{"hidden_size": 512, "head_dim": 128, "intermediate_size": 1344, "hidden_act": "swiglu", "norm": "rmsnorm", "positions": "rope", "rope_theta": 10000.0, "attn_scale": 0.12, "learning_rate": 0.000486, "lr_mult_qkv": 0.7, "beta1": 0.9, "max_seq_len": 1024, "dataset": "wikipedia_en"}
MLP neurons of a small language model. Each row is named by its layer, matrix (gate and up: input weights; down: output weights) and neuron, and shows model dimensions 352-447. Each number is 128 + 32 x the weight over its row's rms, rounded and kept within 0 to 255. Numbers have three digits each. A neuron's up and down rows have the sign that makes its largest values positive.
Before each neuron's rows, "fires in" lists the words (lower case) most often at its 100 highest values on Wikipedia text that the model never trained on; "fires on" lists the tokens most often at its 100 highest values on Wikipedia text that the model never trained on. A number after a token or word is its count.

fires in: "this" 22, "that" 9, "as" 9, "his" 7, "one" 6
fires on: " this" 22, " as" 9, " that" 8, " his" 7, " one" 6
L6.gate819:099151116122129133141144076124187127095126050235104132168150146151132110088093156070138159152131145129112166123110087118117144175155101140154134124082101149079056176185170123149127097102139118158152124131113101107149132071156134169057133161154121141164118108078095178096111110201117103104
L6.up819:140128128170137141119101099140134168127060168130171160120133100152118076162134105134120101151150135060101090139130153148129106157152169130105088128113137048147149181187103106125127101195141137160152114138131102157164150109140127167151162216189142120221107106158079081129126135108083108133
L6.down819:093146115129084121130115137081123161141124121159116106129153106106193135150102130121149133113170104168095130060123123099137170182172137138143202094103164187086147117136154107171074140191082119136114117135100081141099052146156130113118127108151121191146127157061132207126125169149120145146

fires in: "to" 81, "goals" 4
fires on: " to" 81, " Goals" 4
L4.gate175:138165087151172106103097055156101099168090129125089135120155134128128115137089181105089129148116113140165148144160104131116115137144137154076123101108177111141154139083074130084069126153177108116137149104117088159094162138153130061096042122168165104137083127118164174137087100117133116116
L4.up175:133136101109098098078142140098204178143136155138151134167143098179095121080098160119082179061046118135135100170129146153143181097129105116118112114102133167120120122130126157159121149123175144163097094122109149155131163112126112124145112169184115145115108162117117105099120146138154104143
L4.down175:141101109133101095147083118143139185069093148049148106179131152136064080100156153126186102152125121110132118120107147075045140111127140143148125137135100174109100098078118111172132084067141133075133112208047177174182206124207161160160134212068092115100143138133150103134138159132143101123

fires in: "of" 66, "july" 6
fires on: " of" 66, "ly" 6, "ber" 5, "r" 5
L4.gate1205:165188099158112096105147073092132145109093147083072126142094098140110133110103181065182101129133175109186103141126168138130168119196092106155125168143136113097116143056140094129075081164146120119146085144082082118129134153140148138110116174113138120147107178163096121093126075135108128107
L4.up1205:093169123135110074143173177086106090148133193093090143121102145141115079087102084075128136104129066108087169163123157114098195099099114102073164170171160203117122110151126131103128118129118105127176144187159052118128110141126121140101058124104185125155185126089116159141126111136142104118
L4.down1205:094154131136130129140128141068128142123091140127096133069104124130176174138158118148098092077055096206144064168145132129152126110116157080129136083136116112081105108098108090108153118134101195093118108174145119116146082055100119142126137153127137139137126131148083115165142106128193118127

fires in: "after" 15, "that" 14, "he" 11, "all" 11, "they" 9
fires on: " after" 15, " that" 14, " he" 13, " All" 11, " they" 9, " when" 6
L4.gate1304:099169239070140103131129101125126150137083122081129080139110145127099105146173078145128093178083102139125120125098105077132144142128099149070065133119125118101090146088131116094110157116167103105189221135133152114146152133144170136127138148145158126157131121152166122134154147172127099167
L4.up1304:092103173060145104132098086170146123087150097091144125138127119155118136126112109199094132131128157161163166161092076122155148135108113104081174122112111120119073106133090149113090078091116104132167162126093137053117111135092110077116153136191139180130137126132154188104133123134096128132
L4.down1304:147122097158062081134124139132107136071142095067131102085149129071167102114156117160102133112105197111137175171137129180096097125056155085101149182187096191080172134180137171089122083011126117160098110185087149134149156115141104114061135127146075148146121124139101098140090104111128098103

fires in: "after" 28, "although" 12, "while" 11, "to" 10, "of" 8, "following" 6
fires on: " after" 11, " to" 10, "After" 9, " Although" 9, " of" 8, " After" 8
L4.gate386:180121148168117165112140171066103164121126160157097109056113142146166137110095097177130093071127087143155133179171123128080170068141126107142170061102078107141132162118167147137141142121149186121174128098127094094123155147130142173100161166060176115161084133150169168055139141092144141140
L4.up386:153166116115085159174143167135096135123136114140090127133118179109132162141165051158105109145150139162127134165122128093161173108169184174138166154095100051080159118124199120164177118163153121148134103118129152113084156137163112095136177138194114146157163142134170051166062161062077103166
L4.down386:116092175093131098143182104162132168083133108117113094123091087117126064209108133159211098112122131138134128139142122106115144118128132162109119100114049136167150142159109196137092215065159090117108102149160075086129072120154133084086152164105167147143100124164093152158117166127133149108

fires in: "he" 37, "were" 4, "career" 4, "of" 4, "work" 4, "been" 4
fires on: " he" 37, "it" 9, " were" 4, " of" 4, " work" 4, " been" 4
L4.gate775:158160145124097184169113122110127115099064069071128093125202149150167076158136095130070099107152048142120141140161072150147153132090064099136056078098040061184126180092132156127087107150086141093107117116128085111150144153148088143115171081138146139190125181158198131140096098116157116067
L4.up775:129146121144123192173130106143136138126118042081113143144161202130113162122088094110114168074144104099135178093150126154154115166063082112100117126152084075098105162079119144147103094096090105096096120105153163121114090170167082151090148060123134200152084139156136160143118110071117129097
L4.down775:110079113142124128104088086196139110177148138164126145127133187134123126056115144126168153103159157078109138127134103132183135158136102108171120111199149176096137118105158100098162128100122175127108077171183171158159138151123137142117136113166089136183042120166134104137117081099144104162

fires in: "of" 21, "to" 11, "over" 10, "on" 8, "from" 4
fires on: " of" 21, " over" 11, " to" 11, " on" 8, "ch" 6
L6.gate351:141161133073088115110161071185147099084131105118133113139137148143108089104067116155173155104135099157132061098142068094094129110104125154183117144087126123121186097109189125125111141144083129090231164127135178135094169167140160166046129141112105190177167143117169126108130123183095184154
L6.up351:137119154060089118115062124138120175138112122099118106171142103106098171131115168149166092205129127113156150133082098169075143152164211095111113120159174155153099115161119154149153091109200101134141097127132149150160117120133096155110132153106138106139162104140101089140115155095074131138
L6.down351:090139103152119111126110196098133159115133051119094137085071164115102082089147115122124168094136153135145069142140120146140113070108157152180158063120104147123112129131041120152144138000150122095107164140128064126093229179074126100113109152092112084128118161164097111068091093184077173157

fires in: "he" 23, "as" 8, "she" 7, "they" 7, "it" 6, "milk" 6
fires on: " he" 36, " it" 13, " as" 12, " she" 8, " they" 7, "l" 6
L6.gate1130:115153155107137120149155177149153121137137157028067137109122108196102120139168158162128129179123100097122071114115171120129175132158104142095122107097107107105138102171126132143162090114144174055142145134082153080121174096177133108144145099092114111123141085134085170111099080169116225070
L6.up1130:131171137118164142088165167128111178143128150130185118155184157107184115168122113135089129138186138145159100126139189143149106103178141111135091178161136125125120090170144073093154136103083175110144161157080147095164112091169142108085190111159119132144136124117116100117134139110139141105
L6.down1130:168096117146123133134103174121146153123129133156146130159116118159142151098117101140132096171109132085146111145112172116134147088111111079128165082148064139144110122185134057091129184149119181157119161150095174132132167160086120140140167116159120102100169135128078076150139117095113211148

fires in: "the" 95
fires on: " the" 98
L4.gate634:150203102090135152106057101131167138182069128100182174150126165137181146107199083076091117148095133093132090132124068121098090140148117174136116086128081134115066120097175172109118128101139151120124104184156110069144043092145125141055121130120122152198119141113104141090121144143094083132
L4.up634:145138174165042113142109223140128124130137104116110148130093152103119128144162128183107125172090102125095122086090121119158079206101120158123119118050131131128122142137191100195172115128118141106065130122173161109098112122114129148152108153165112147079127176135131158161126204078149118178
L4.down634:136141101166143121077097179135127141118107153102143155113140074159103093129150157143113125111117132114119133042161152128123115148119173137186135204122147109140173152089170122146110201169142168150149148108116136201117255181133186102121098110125143092125182162088118119057131108135154098141

fires in: "of" 76
fires on: " of" 76, "ni" 4
L4.gate268:176173142154142135090113132143135154157107118128110182142114130135083144113164124152123059170130129078110103103164156125091106095184193136176111152110097077151174081129195104163089163113152113160159110139141099142097063125117146179133138108105173129166202128145106100129139151119118136115
L4.up268:160151115146138174105105082132125113142159082138089098145141128122078178103185115122132057134152097135100155098189169154152155165132168166171086149073141165184120147106136115147166152096108072155158140134133130101111083162119090124144083175115121100103124100096085133134125084121135182106
L4.down268:114126094116140185147134094114116139137117127094230109130163095102118131114185134052125152081172087181127186114157153113184144142124156140083102102158099189118095108138114147154152098144078223134089039178121147102120161068142129106123096102180127107118115099148147143113090114082121131186

fires in: "to" 68, "from" 9, "incumbent" 7
fires on: " to" 68, " from" 9, "inc" 7
L4.gate678:129146138105184126112161076119107111179128126126157107166160095098077088168150173125135149098144146127098106082154161157073132153126077191162139153128137115121134152138036160128047122109155142073168143105087171221123123110167134077162106130138136083125156178079146060159109175121117146167
L4.up678:127125102104131128097142107124084106164135146084161126113153128170156148151140176151111135132139092132194076132158186062166018165174131109107080150198149104131110108108073105134118090142118196070111205127104153097157107180164131116123071086079141079120134141124156103158211126149133101187
L4.down678:115114139125166141118207130162064184053156110132175159153123080178167063110132113153103155131092084103128113178190103154178131131164166213189056108126146143070138170123176106128106113134138092110124146140109178115118072132122132087132139166111105151102150142093129084147094096095143164153

fires in: "of" 95
fires on: " of" 95
L4.gate863:135150125117123126125129113141131160173130130128147153094028098158128080121170089104093131166147133108191137114167157108075198084186174174119131094167090126130145125090135134151084123118152171131145129160098082151105147137113153095108147113100122117181084140162119085145117133156117170124
L4.up863:155072096126121118148105140118128148158141118132084117168173164133143054155179162114126135112146209138110069067126144134137176137141139135126151090123142211095094183111146140156144122148140104188052174170111134110121151095128122142114101110124096133138130189116167170095094163149125157120
L4.down863:129143105070169136130071116142144133139140136114108124127099095125087126089197154158076133123160193115114124087100122159152129140134107130165137072095133063110157138075163176118150105236070162159109105121101125117075110166100177128128167186144092142129147093100124141152084190153153148134

fires in: "the" 54, "microbesonline" 4
fires on: " The" 66, " For" 6, " Her" 5, " In" 4, " His" 4, "On" 4
L4.gate364:127120133097093131113090162115200138187117080126159186110116128196140111122081099150078163075198161095122148146107118125091158140110144140133086108120109173114176101103169198095104129147167144134099104116149144128148155101078139072125164204145095123153202072118107149142133143102157072147
L4.up364:127109144085147074122148085150169107090119137156149151104119142152117112131123160076089095064082130145091201156113138156138138088153096100174110132138159102135146109118084119149100117140126143163112121091076182109201136099092180142092153084102163160132139137117125199216129193192133117177
L4.down364:118087147123124084117128111124183097117090130109125124121115089167113168198090141101134122137125100130142154142109130117110144171140123081114191135117160115107141137070113092085134127252099088147119169091094109137141162113082136129146136143147122134089106106083099138088188135192145126138

fires in: "was" 25, "is" 15, "been" 9, "newly" 6, "to" 5
fires on: " was" 25, " is" 15, " been" 9, " newly" 6
L6.gate1259:137117163122077122132171127133135152179111108117085165105135182106120148151076112104115130173129143128158130132086166105112149084167130148130090107137172110107060105107117105140132181160199110120157156150085111084084159169048087161147116102091104118097131100145115142120142125202105148166
L6.up1259:144183148127079109098149117125088110176115100166146127163155147105092143183155121132135119138085125109130122139128110104139134138134130156105097147146142127156123147159041147111133181157214122153157097123090111111129134130168151134165128166128163187163123138176114114115143155130124167114
L6.down1259:149191108086079116141107071141118141133172137151194090076093112143109134119136064241133117135124107130104181123174113136164143128165140128147121061060086147106113083126140149053138127086157129130105095112146121159168098214152116092140086125112110105140139123108132091098214076118080113154

fires in: "the" 36, "them" 8, "it" 6, "his" 5, "dardanup" 5, "their" 4
fires on: " the" 36, " them" 8, " his" 5, "up" 5, " it" 5
L4.gate264:194122092094149120160145108190117063097101085105174165165146142175098146103159121186096139101172157082138138122078167115160145178161147109136153117141140103112106099106099104119117091120098116101109108174208132065102098136109108139119137047114119158137104089122147068149072088084115142151
L4.up264:069147095096158087046092102104138175179097158121100102215106099151122106109130126137113107128120131135134091118100096121168143138085135128181114113109104090166135132158153164154141147111113110143102120057112143138121107113111162104068129150088108136110100135155147146132134144116095139161
L4.down264:143158153194137150101105114127112121118146104118132179124134152115196143115185096135111174110159168134160121134068135199098146160157130160101159157112112099050166173111136121148182091120160150150052086062126161084151222135157162152081109126192113116135084160103098090044089094125134092130

fires in: "is" 32, "was" 21, "had" 18, "has" 4, "became" 4, "are" 4
fires on: " is" 32, " was" 22, " had" 18, " has" 5, " became" 4, " are" 4
L6.gate1178:061107199140113099112161125128144155129147096124154147135138119175141061135128153132107104124082104065089109077117099140100155148177102096159094175100160111140074078081090120105109196138113168122113160131197099148091149160145138082114094159151160091109148162094104176100140134173115152142
L6.up1178:097070156130166167111163093104168158145087097131110128160167167119063132131126139172113107101102057116133125132133134114073114118168125142121103126125139116150102188059059149156085116113159125078161107118146063143165124150163164146123094145138170136134148155141116142103178126125115177112
L6.down1178:106138140157079190074167138149074199122108125113130148128133138110077183114100152083151090182068138158083109096136086128144118103134106144145170240124086161121064136116178142116097116072194127134118134152124116141132000163121098160231089105128124112082123155170066085126115074112117151076

fires in: "to" 22, "from" 18, "on" 11
fires on: " to" 23, " from" 18, " on" 11, "le" 4, "e" 4
L4.gate351:188171124064141169110127112123156109158141095108118106158151163139139118088143152130127148122145121146183073148146104093047144135188181141160180136130129107107168114131105139120162142124140140145143126066206121138145135109152098116124146125134033143142125107141154076089182152097110108143
L4.up351:085151109111111077123105136152112144133150155121120111149128147137121148200124115074179135155144057091080107131098111215155153123164123155188114088114132105211143166200105127111135121141180144110130071126148140116076101079105174201093131137144091150141092092146131083127119117099079120132
L4.down351:102092104168185103148199157132122210123158131140137142118139070127179131157125133132196132169161157144134151099152148143080105130113105152137097138214125132140126116138088142083127117025174056113098127131120159146178150016124173121130137195136122146115145094135084116181129113145218140147